Weights of a small GPT-style language model, trained from scratch on English Wikipedia: 10 layers, tied embeddings.
MLP neurons of a small language model. Each row is named by its layer, matrix (down: output weights) and neuron, and shows model dimensions 16-143. Each number is 128 + 32 x the weight over its row's rms, rounded and kept within 0 to 255. Numbers have three digits each.
A block is one neuron, or neurons of one layer that tend to fire together. Before each block is what it responds to, as a language model described it from the Wikipedia text at the highest values.

Description: Year tokens, chiefly the space or digit pieces after "to", "since", "in", "between", as in from 1981 to 1984 or mid-1950s, plus month names in dates and country/state names after a comma.
L4.down41:117148134170087154154116090096166135153139106150062077124133108108104125122120148146065085134151139083168158074075169126136153162088143130101148094137066159086151127061092099097188097112127099130096173161167126109118104082117045163140119140121136113035095094165055112177097155122138131103123141109106106151155163159167127124195111101171146130124070129135122135093113115147122117126164
L4.down57:153133167150101155102122205136071078122179093151160075155137150115053149124149129078075107136112127163144119084128148190112186121152140141101083188137147106098162138161114115164131129095088094127106113114145061167132111104125111185139112107120098135115156130125121092079118081195171130123089154194148148120128179216103141155152183131175086173156128158103140153145143165157120095138140
L4.down357:076126114120132163146153080146193158064127117129174160101082091139134125094118154176150131152093164195109130125050115165138143178165134122170094130113153101095113090115135064118105139136139133108146126182105095098164130068093160087119197124111153087141156130145181134092140139133162104106086128127150062178100150201102125161107163117131114064132088138163123159132139112156134143178113
L4.down417:117146186159127101127126122077172144118132106123072184105176150135115107165100151158212190129113111183135141136095119069135083078142134141119151097123144181152172077075136096131096072133050168105152129124212069097130139147117109097088199116099099145134087073200092148086199143130076147142116109118127170133116107145069093130089190093123149120111135079126125121107122097149080113088100
L4.down462:104139136130140131137105106074201178064119097100116154085107051181186085117153172148179108168128080102091153145108100115107125108127168123147155121140091107126124094046095127142132188113142168140089104133113137083072137097126166099133128125155116098128160128131184122086131172187097125141156097089118137178091120114079098170145171151102083053116122035137093093176125107077125150154110
L4.down494:145107121106139146144150084078123174147123155146047087171129063127125037130146139180119135114142120095175097087130129106106129170122100144160112154110130155106124120103165153140175136126124189183057184185143138142135160096169177151143125150104125128096167096137125180153084108077149145126088128148173093096125154156149103130122123113073140105143132166109175105087134155128148156134144
L4.down582:135123115114145167139104121109103100185092078098148137109110160123151120116196187118162167144114086106145136206166135138193136091125169161130145136180140146182140127135170150100151149104106101145141176144111108183088144144095091155145143050103099090113136142176150121146171124135084110134153149153094159172137137182098163160139121158162063175129105137138106168126108173132125115098141
L4.down637:141171133146146119115133192101232177125114072159132106141156101066118099142121114089123094156185191125114164139188173123150091140172107140051093124103095079140198091076144140096107128163135146080085093134161109147136170087146164153132153086144131139131159125148094101116161203156138083109161156164119076107096116149159155141099105152091159114106119104096164110150134114117095124146128
L4.down727:113118157091104159125090109129190110083065134120161141109156155160147093171103183186130157062107125141079114127049169152151103106128088142119110122133149125148130147181112141169125107064128152114094144107152159115130110140120082166132089122145013166148197097083097118111140112149142138136103139140067109156171137190116116157075176129131052094136172142167130109132146149125143128114125
L4.down1071:123151124127103106136106086159126128106091141153136215117081123155160108140039140134121117146170184116090107080112089174127119095136145176144099099102124134069170096031140151156078045099114170124133124190121138140104140083100119103090113089156166169134131070131208121130119127190105143095126133197137111107168142163126137104142140167144112040153102139150116132108174129150145126156146
L4.down1150:120106120139120142137170106160127151155141093146110160138169071155139118149158173135117061145124108094139163110092167154147164101124122083134128161120111148114093110085123118125143069169131202108073114114152140181119144125126134140173148076133187159175132143131128111129130141096135136141173121169103063149127167121103086182149131125181120084145142039126102143098150157136141172122120
L4.down1185:086138167124147169117106140095112162129135098131104193117113127126118122138064093130186110071141087134109119132171089080155165150117099121113113122103139115079155096190145139118101126114104120087164179168136111161104102131124193093084150187101106156151168133129178115134185113121123152104124130174085200142091146183120173112149145138118110080130080138126157146113129165047113129156146
L4.down1409:128161143108126149104102132120114178097155168145138159099116151101152115165138180208134176180108054020127141115132154076127181078140049110088184138110083078063062184145094116151132112123146144164168120093089160139198127131145128094160117109129130108126129176127115130086147182085140137135152130123150168128142135163114163125099099113148126161127154111142140144143083134203128170121127
L4.down1552:115115167121113131103151141132149148106127120109113170090101148090121118141164145123131133096118136085147111138168108112078139109129074134137153156123113146138120137124167123148149141142101185149149147213114117114195029139115191152139075149065154142155113089155122125136138156159098149113121162141109126133130101114145136116107105113077104095085130156156169147169078094093129154082134
L4.down1674:131134107138178102108144110128102165175132169174102079104112168108120094125111160157133119100098164067133109102047120188128097148092105133113132169063153158128107203150100117190092146124169119135078146074092165105176125155149158139130123165139140093158159127146162162124131141076069047111118142060104133147147101159115116098145104080148134164076157102143077126127136174143124147106116
L4.down1680:133185120160136094128099119139124139236097161124136118108088136174093123139102116151146096123168155141127085137136121117120113104143157158122154117088154147144129186184150110142122146154153153143108119098092095165117148140140207142195063155103118153149153106174116122107123129140139116100144166145078160117151184169158148099136124114110134176119142095149136115116149116108102134130160

Description: First digits of numeric cells deep in a row of pipe-delimited stats tables, e.g. goals, points or league standings such as | 2 | 0 |, 28, 1755.
L4.down10:128100173087145115158130143085126153130132116115164125089101143188130167171154129155113156196153112143193150113123130158157107123104141244106082089096167128159125173122081108141112163145093123163138132096146115197109134104110115115129137127115069154193134141130154117139122121171070120148130136114018112177149143145069109128128110179112124095138225168149122071122124113047139150111131
L4.down58:171094169175115060138149123153111164110163153161150145128097168138155104127162122179078136159142124149170110124103155171038188141072115123192145129169180132112156129128147170151121125112108200106178131151167120066170144167136182145103104123117106089091137124143091128145099124119059165197147145103098158128098145162123047137124109103077109140121140071142142108119096161118183183094157
L4.down304:068182126094106176119141168150084113137100085136119088094123186123114063145148128153098174189167111179127141160145128165098168118147107146138178090135090115090062156112141146057118088058204152126123120209125100124108141139160106134182105074109141149138098131146128193101110120112113186130136153189117152135095157067123125154144133167110133124145077127140118104097152187112135058123144
L4.down343:108089183094104147159132197145206161126157117168135171125183104122112157075142161104080151162123155123160176088124117145149121141122138143129182137127124107167119219064092099127139130132116172131126174178128144144123128117093124135144149097099119086146109118162105149114156106143060139085105163147149128149096136126150085119182176144110132120097121210153069105139122137106177103114154
L4.down467:194155117108134090142196096120150136123091137132159132131125118144119060147116082118131154118127131107132156138135176109065170172124136089135101165148113124119075097106151142099112149117176178136127135150147113107108135100193146164146120112104166071168071119102127142058137072193107155126135138150113169169111082130144120124075159124111077072140105132115150115150100123187098095132127
L4.down627:112121132127114128084139150141161153153099128062151164109148146133072091073148197118088169117078058126158115090148121128104182185083104100102127130115057176167077096131114143101113154099150180098142155124153098096111155138150160126113103090150153119147124128128132169115192072180125118073137124149114125150115143174142177087142121091124125155122203192163152055143128085091218151109173
L4.down722:197115120105112111181086169107194160142147144120178120150133170139122124124165119083114124184162170108166168114180170133082130099114099197085130118124101111106113223139083116118093097097154124108097147158105081172092149147089156161126188122061185090092113131135174128136095125142109119199148074220092137081143158096132081140101180139158114080095144112127122175129117079128139138129126
L4.down770:121145136092132108109143151170124120154106135126120115128125129085150118141101110148153133113133109087183140159193159125209129129129088242137143117138108091102090171110168156122082168118106137105100180118100115137129113152136106179095103094094073103096164123120109137139065135111115115142142067161092120157141117110078104138077142165164136076077154145144090129118101184180147221143089
L4.down944:145166121092137106117132152106168076166151181106044094095074148068155132122148151119082135082124118165115150055098114079075104164160136094128154145129174152141133152062163156084136183079125120111072165124085100116138133109124073079120126149134168116163147080160072131140114080121073187165125095141102125035125155131089036118124127110061121143142179162101099164134122144142158081112138
L4.down1177:151132177070107103118103121160130118108185139140161105124106087152105143127154078138115122121153086069084113175113120152114181144145129079124139088133083085139187115101117094113169128098158131082155141095142131145137136078153126075079065098136110094144107172173155139089179173149147032147195133116078109155108184148134158157105141159056101109104112084115148125159139163104127087192172
L4.down1329:136155172074108172155092111135137014085139143078116135092191153165162095122161132140125137085134126132127164115126130114148188098116137115122109087126100135099104097132128083125076112058140126188178123148101076109167094093152123141208085146119155161128076113105114175100185098127137152146156119165109087101112184076161093109130184151161102157039138124145092119133101174132151109129176
L4.down1410:176083136138093109143067149142158117107141103126114153151100108110151128123078114152127184138167131078155151134144143100150095119141149120061123122061152151150139206086108073156093143086103146132114129112086092126156136054076109104155134124130097115149121133148174132137198120127146100084145067150079132134095156081166138117121137136136129111069185182131096131126151167174118120101122
L4.down1430:125143108096136115099122109142141125170185128114086111113031137101189122140062111115083109123157122146101123115144123076159140085132108148135082159161156124094121163115088104117071119165098137105154111139123125167138103109136077120197150093149175138107085111163128123099094101112076139174105058129161137156048128114108083139131082161112101128134123135128115151114096104091114167134103
L4.down1443:142187108099147170118202198115150137083106125107103139180105162099148132082066158120060158104130137070128110199155122186157168094071112091119168139127172153152078208112091110105087194139189168151148101180099095130130167147109040102157132132143106149144132146141106138143162176139104109089122100142113081058144144120139144142114093158104085099119121127056104102105120153122120161185111
L4.down1535:173061176111096101080108139029148113164120113156138140120143147122139154150139127109155123174085107095115145143114155154091100076152088141151155142098139112136103138199119113131182138125155102135092130149102115075095109162036192176090126082132129105065100157159141116125101162085078126139172052145105082101130147141165158148128120114097150116180130139064158121139136117147110128091131
L4.down1541:124135120104018121166132120137122149137073122123131111109150098143112128124105118150107149077143103153136146135165152101082140134136129174084167056168098142116051117120132116076102147097187127129142129151131136068093105234162136159178174124141073092137129111125116184101084158137149095132149153129149097141159106106146080099082174148102101100152150174107080170155081169073152177184152

Description: Quantifiers, numbers and adjectives inside a noun phrase before a plural head noun, e.g. "three sharp turns", "several roles", "16 smaller ones".
L7.down266:120052163073150115116183149134070149153099169155147200134147148141128117138122154170128158150099193115128152085112123134135128123164138082130126112108115101144112141133136096110176126154143147135103138105152130174164165167060113074200129137137108064166107150173157164146120121119129139087149115130138102084143133125096144124135161143110115119076111180142130148156138126110123152152124
L7.down549:094090154127134181117140138130115151127135113114167135143110155206106142130158147180125114060096164082175126118135155122119107064083099125126121109098165113125060103168143057141122117124112102168122123094091116082194090139106115120125132109201130097148083112072090137107157174105153120130130118120108079195137138108118103200135221113090154130121147113144187078097136131124192204095124
L7.down792:073155115115115082160102105175136150123117100110195195162094089147145158124138130105139173119120144100161130106153144107121113152154156084131065113130143092141085153190098074155171105112111120080161120090110118156093187187086147093133131162138117170141138141135121133172182131120134127137128162083115128147073135144079151119132170160120172126083118119165114093114174134143143149098085
L7.down1662:110093173099141127098129086140109098152167143165182135164138135165183105125118183140097126106142184138156155117135121122147128106147165098141150111075130054150026099143147127110184131113138090134147137122136121135097189062100172107114124106137075099165088105114165101126164161143142096109154176088097146161124150098126108194141130113106164100132107195125153090129131157157166128150067

Description: Fires on words that follow superlative or ranking phrases, such as most notable, among the, and one of the first, and on pipe separators in table header rows.
L4.down16:145122149154084116121138125136123101143180135181199155142188107126138103123161162108146096152135106114138167116101104141129157130126184095142133143121158067092112114108135114137154109109150128105060145066178144135102127184123145139112113146078147146146129173157137147111190140123174131151156168093120148150086107111127128070112150083120201165165144176128134157112108197170064134124073
L4.down56:178153099049135113172116178180136149107113170158151151139114143100125156179143110123210097127096131140125075078123072124124122120118163163163120113097152129089079167189126181208117158134133081137143176125092137102145130140114103158091142119121134148161184121133179138108072154115148090161204146129113143094146118085103140135152154126139084140136164077123184054127082100108106146145134
L4.down123:153128153157173145046131172066118116173095134164163125115093119159119145136096095127128148131173171168153130091143102163106196076135113141144063138070155094121136092112130078100094139136101149155126074115199100064129121113120169136103154137075142135148143147134065151114172135080093116133113123125105102162155086132161209138067126126089069109164172129137123093183093148104093146092102
L4.down277:122149046132112110117116107176111156178066083129174142118131113156085092118148123187184098098161131159139110143130141079127109167112135164103133159135174128101146147172147138151056091127175104137093135133152086120130104082122105100154142105106127174130147198109116085134103148149161201152115155092160036125189132129120174173166091075110096075133163110160145094167103096132118105156112
L4.down505:142096100101150142115189234144165074129101073205148104168109110148108125089174162160115122132109132195185175154147145104164103113109138156130160151159124135092072105150096075117133099139161111140087120065168151145189121138143139137156137113105098115102148175102140109185104129092145158124131107095153164170178133134158072133069113160091157097124153087134121099149111169116121169126105
L4.down612:105116151160172124149142182170110144085175087116112081108109137136128090121146158151120157163111145177046093126114207096129131140120126111118110091141160104125121150149128040104025134120171107148115166103130059153104122106127112127056081111149108149081137143136083157207148079137143173134106185136137127124111128095080148156151176105143118148134060097176165095057099121122099113124141
L4.down694:132153087131137111103142145165152166087127108109134179226103127137151174226097130094148128132091112138082111156103133200156119082127106121149059137103169118143154088132112098177147096161118076075094094121123121154133131123156071159134093133137144113183098132187169156153104193117095134125164098142157127137122175130129162075149107062072094191097147119093165094124184132084100137147110
L4.down1138:102129085118132103139179106093200103146138094096120133146136128156164150114136098131160188101194092109115130139140152089088130122123113169161127123040201138163160099142151060138080104130135198185096121087141131130104113113093109106137073122132140162177130128075144163165138187164147127158150208105127149175212114148113153140143169143115125089124122161120097148042135129147155097105136
L4.down1272:155122146126157138084113123136164143194140137137173134140128179134162103086119168070131124145078128130122141162162187123089089102134118118200088117039086153068086155071085160115151131123119076103133130105103135136148172128140176199124091156149042107191173133176142160123168116069077155168118142077120173115170114073138125118096119212125087163110114118087093167131104159100200114136150
L4.down1378:118126183153116203105104106104140132091118103140124062073105069159098071103113098142152176124151140054140124170113155104145078142155117151133139134131173151147109147108170140183163118122101117076098146111140100099080099102113090098153100102123140159138089053132105141179125164083081104129140049158151146115131127137174129149114063153066134175166095142135104088114061097090052137092223
L4.down1437:105162131115125170109161102099148151083102138113202174144099142093120109133137123173115128149084064146192144118107124133106185144132115121149117164105087114098049216086121080161127130151158127131137157126107157099112183161176095152147111161166116133156150088077151161111127106132108085185111077130134145146058153102131123116110169112105142164117117102102040140075092124171152114098127
L4.down1467:125096107093155159113180083100122128147161165104133112161118183107170133144179125149117162109174176140173174114088103090079169076133086125133088163064087141146147139084178128119145184094122095130093126135095140119113123151199088171144170118186154042161185117098170179107110088147145160080120142121184161136099099137105170112058146105123160123110143081096061127119140136138143173133089
L4.down1563:116153129135163097138127158112136079140100086144109109144130134131093162166079158115107146109156139186139098210127151048128132115168155116129175096091099167122136119141116100128148087154117157115165098143107157145093195181162114143147129085131138102074136118141090146163151143118144124125137083113075129108188148094148115102091147175125081093140148056185124122062097132126153156093205
L4.down1564:130112086115129130121150140091160071114133110156089133101170118086093122147076122126119148165178165157149118125115157129159137136120127161113116079127175145121143121063114097081144089138189095105074127162131127194127112115099076101148065166149140172042122106143053155140153157143164151139110147087149152174099112109134108035090103105073125169111122135128173098112087117082090149132180
L4.down1635:153155102196123115183137118127170168175148166114135159116163063123144125113080132124105192089092100100144152089161097091130163148088112105078094082186100157106100151112052140172128131143160155198150106079130109147113200215087089127182128185126151091117170169121119157153135113126112153158092176127101157147131169138142044173108142096084144133082129124159174128068117162114136182116126
L4.down1755:141118110118136130096105110149172107111120106176134142139154113129164103084081144220097160126135119164105089150139111157169164169119118093117097140150131162148127144174115116112157119151092118169127146178121075100078138128153175113103036156095163118066199036126146088150144135151152130146113147080131131119012156100106111081164129066078107157066121160066129121145069151117152114088135

Description: Words inside phrases like one of the most / one of the first / three … where a plural noun is coming, e.g. important, first, chief(doms), co-found(ers).
L6.down1288:115120140151166152111113155100128119101173114096205136095222103157160120132117186108185108145095186136131145091114123122163078108108127062139178117136139081089084058133161159163175123083168118143139121118136163180157145165104203100113096110147092081143108100166206162142150144126171110175119192114056171149131123128085123141128161134116167145116153159126100169084180123166105167164131

Description: Function words and modifiers just before a date or time span, such as the, early, until, during, to, the dash between years.
L6.down793:103106133123097149147113137036133154086148133115143180104105089111122125161102179171101131110112128111100101144109120180048099067152156138141115137099066165104136120151144133139118136121112197166108085133127137164126141165117196165132155119161166131195150112136149141081109155159109192094112116155116047140152109139132097130085180152132143059102138146179099136196102117158169139114147

Description: The space opening a numeric cell in pipe-delimited tables (vote shares, sports stats, codes), e.g. "| 0.16%", "| 0"; also first surname pieces in name lists.
L7.down1288:140181113122107157151102104149132124099191102129167133142189167088128112155127128100122109120101133160112214106154100149210119106075161168117153116091093097107133149141162179111188148123137094180152146198149153089125098115069174140124106125169144153119156155234160163151123108152134099174158147141071156103115110174087144079203140180136139133139101112182140140141144124054160141161125
L7.down1544:119157099152099097180205132066102111095142130128125124172210158112126100100172074122131150144108140126101128157121134111082141071162078124148147125063136162180138082133179128116120096090147181128139115128125129062145149112124116136166160111098175113055163135115114131151164142138178091124094111094120079161111104182115129132109074084101099103192116180102110108120146111125142122167182
L7.down1653:095117141069090154101111154101147122136111108114089152217136118137150105096137164127118160134125098111174110143093112090170126120114115123177098170160119147088130077142094099068160131103094139150143161112152125124055126153070095080186104079192112118084097136075138163134136131151118086142093124125087135147134112138148151103165139125156150080127132106127137105119156117102126124133079
L7.down1686:197122141134150099142097126070077152099160138155133157104072125078183123136092120098120132155113130130145109150091147199115125173156147135131174123129178095129173052102148125106098125076144113135165162117127085128100119126086149076121150093148156117116094145154175137160156104143091070155162098122151166116117095176158163129114113154163111081174128101137096108109123200112108131112134

Description: Pipe separators and digits in numeric sports statistics tables, such as 0 | 2 or .456, plus weaker mid-word pieces of place and person names (Hou-ma, Urs-ula).
L6.down1069:158099072180160164151129104138117083175190163079086129147091110127144100115131163130171141116129110143079098190141108106152140171119172120060102101127095154104166147113120150107105047160103118124179052150130137113122136181172171140120156138117117167121142136116147100178113098111155149149105139105120114118159156159168123136147135131148104166163095145042124156095085164107159109113087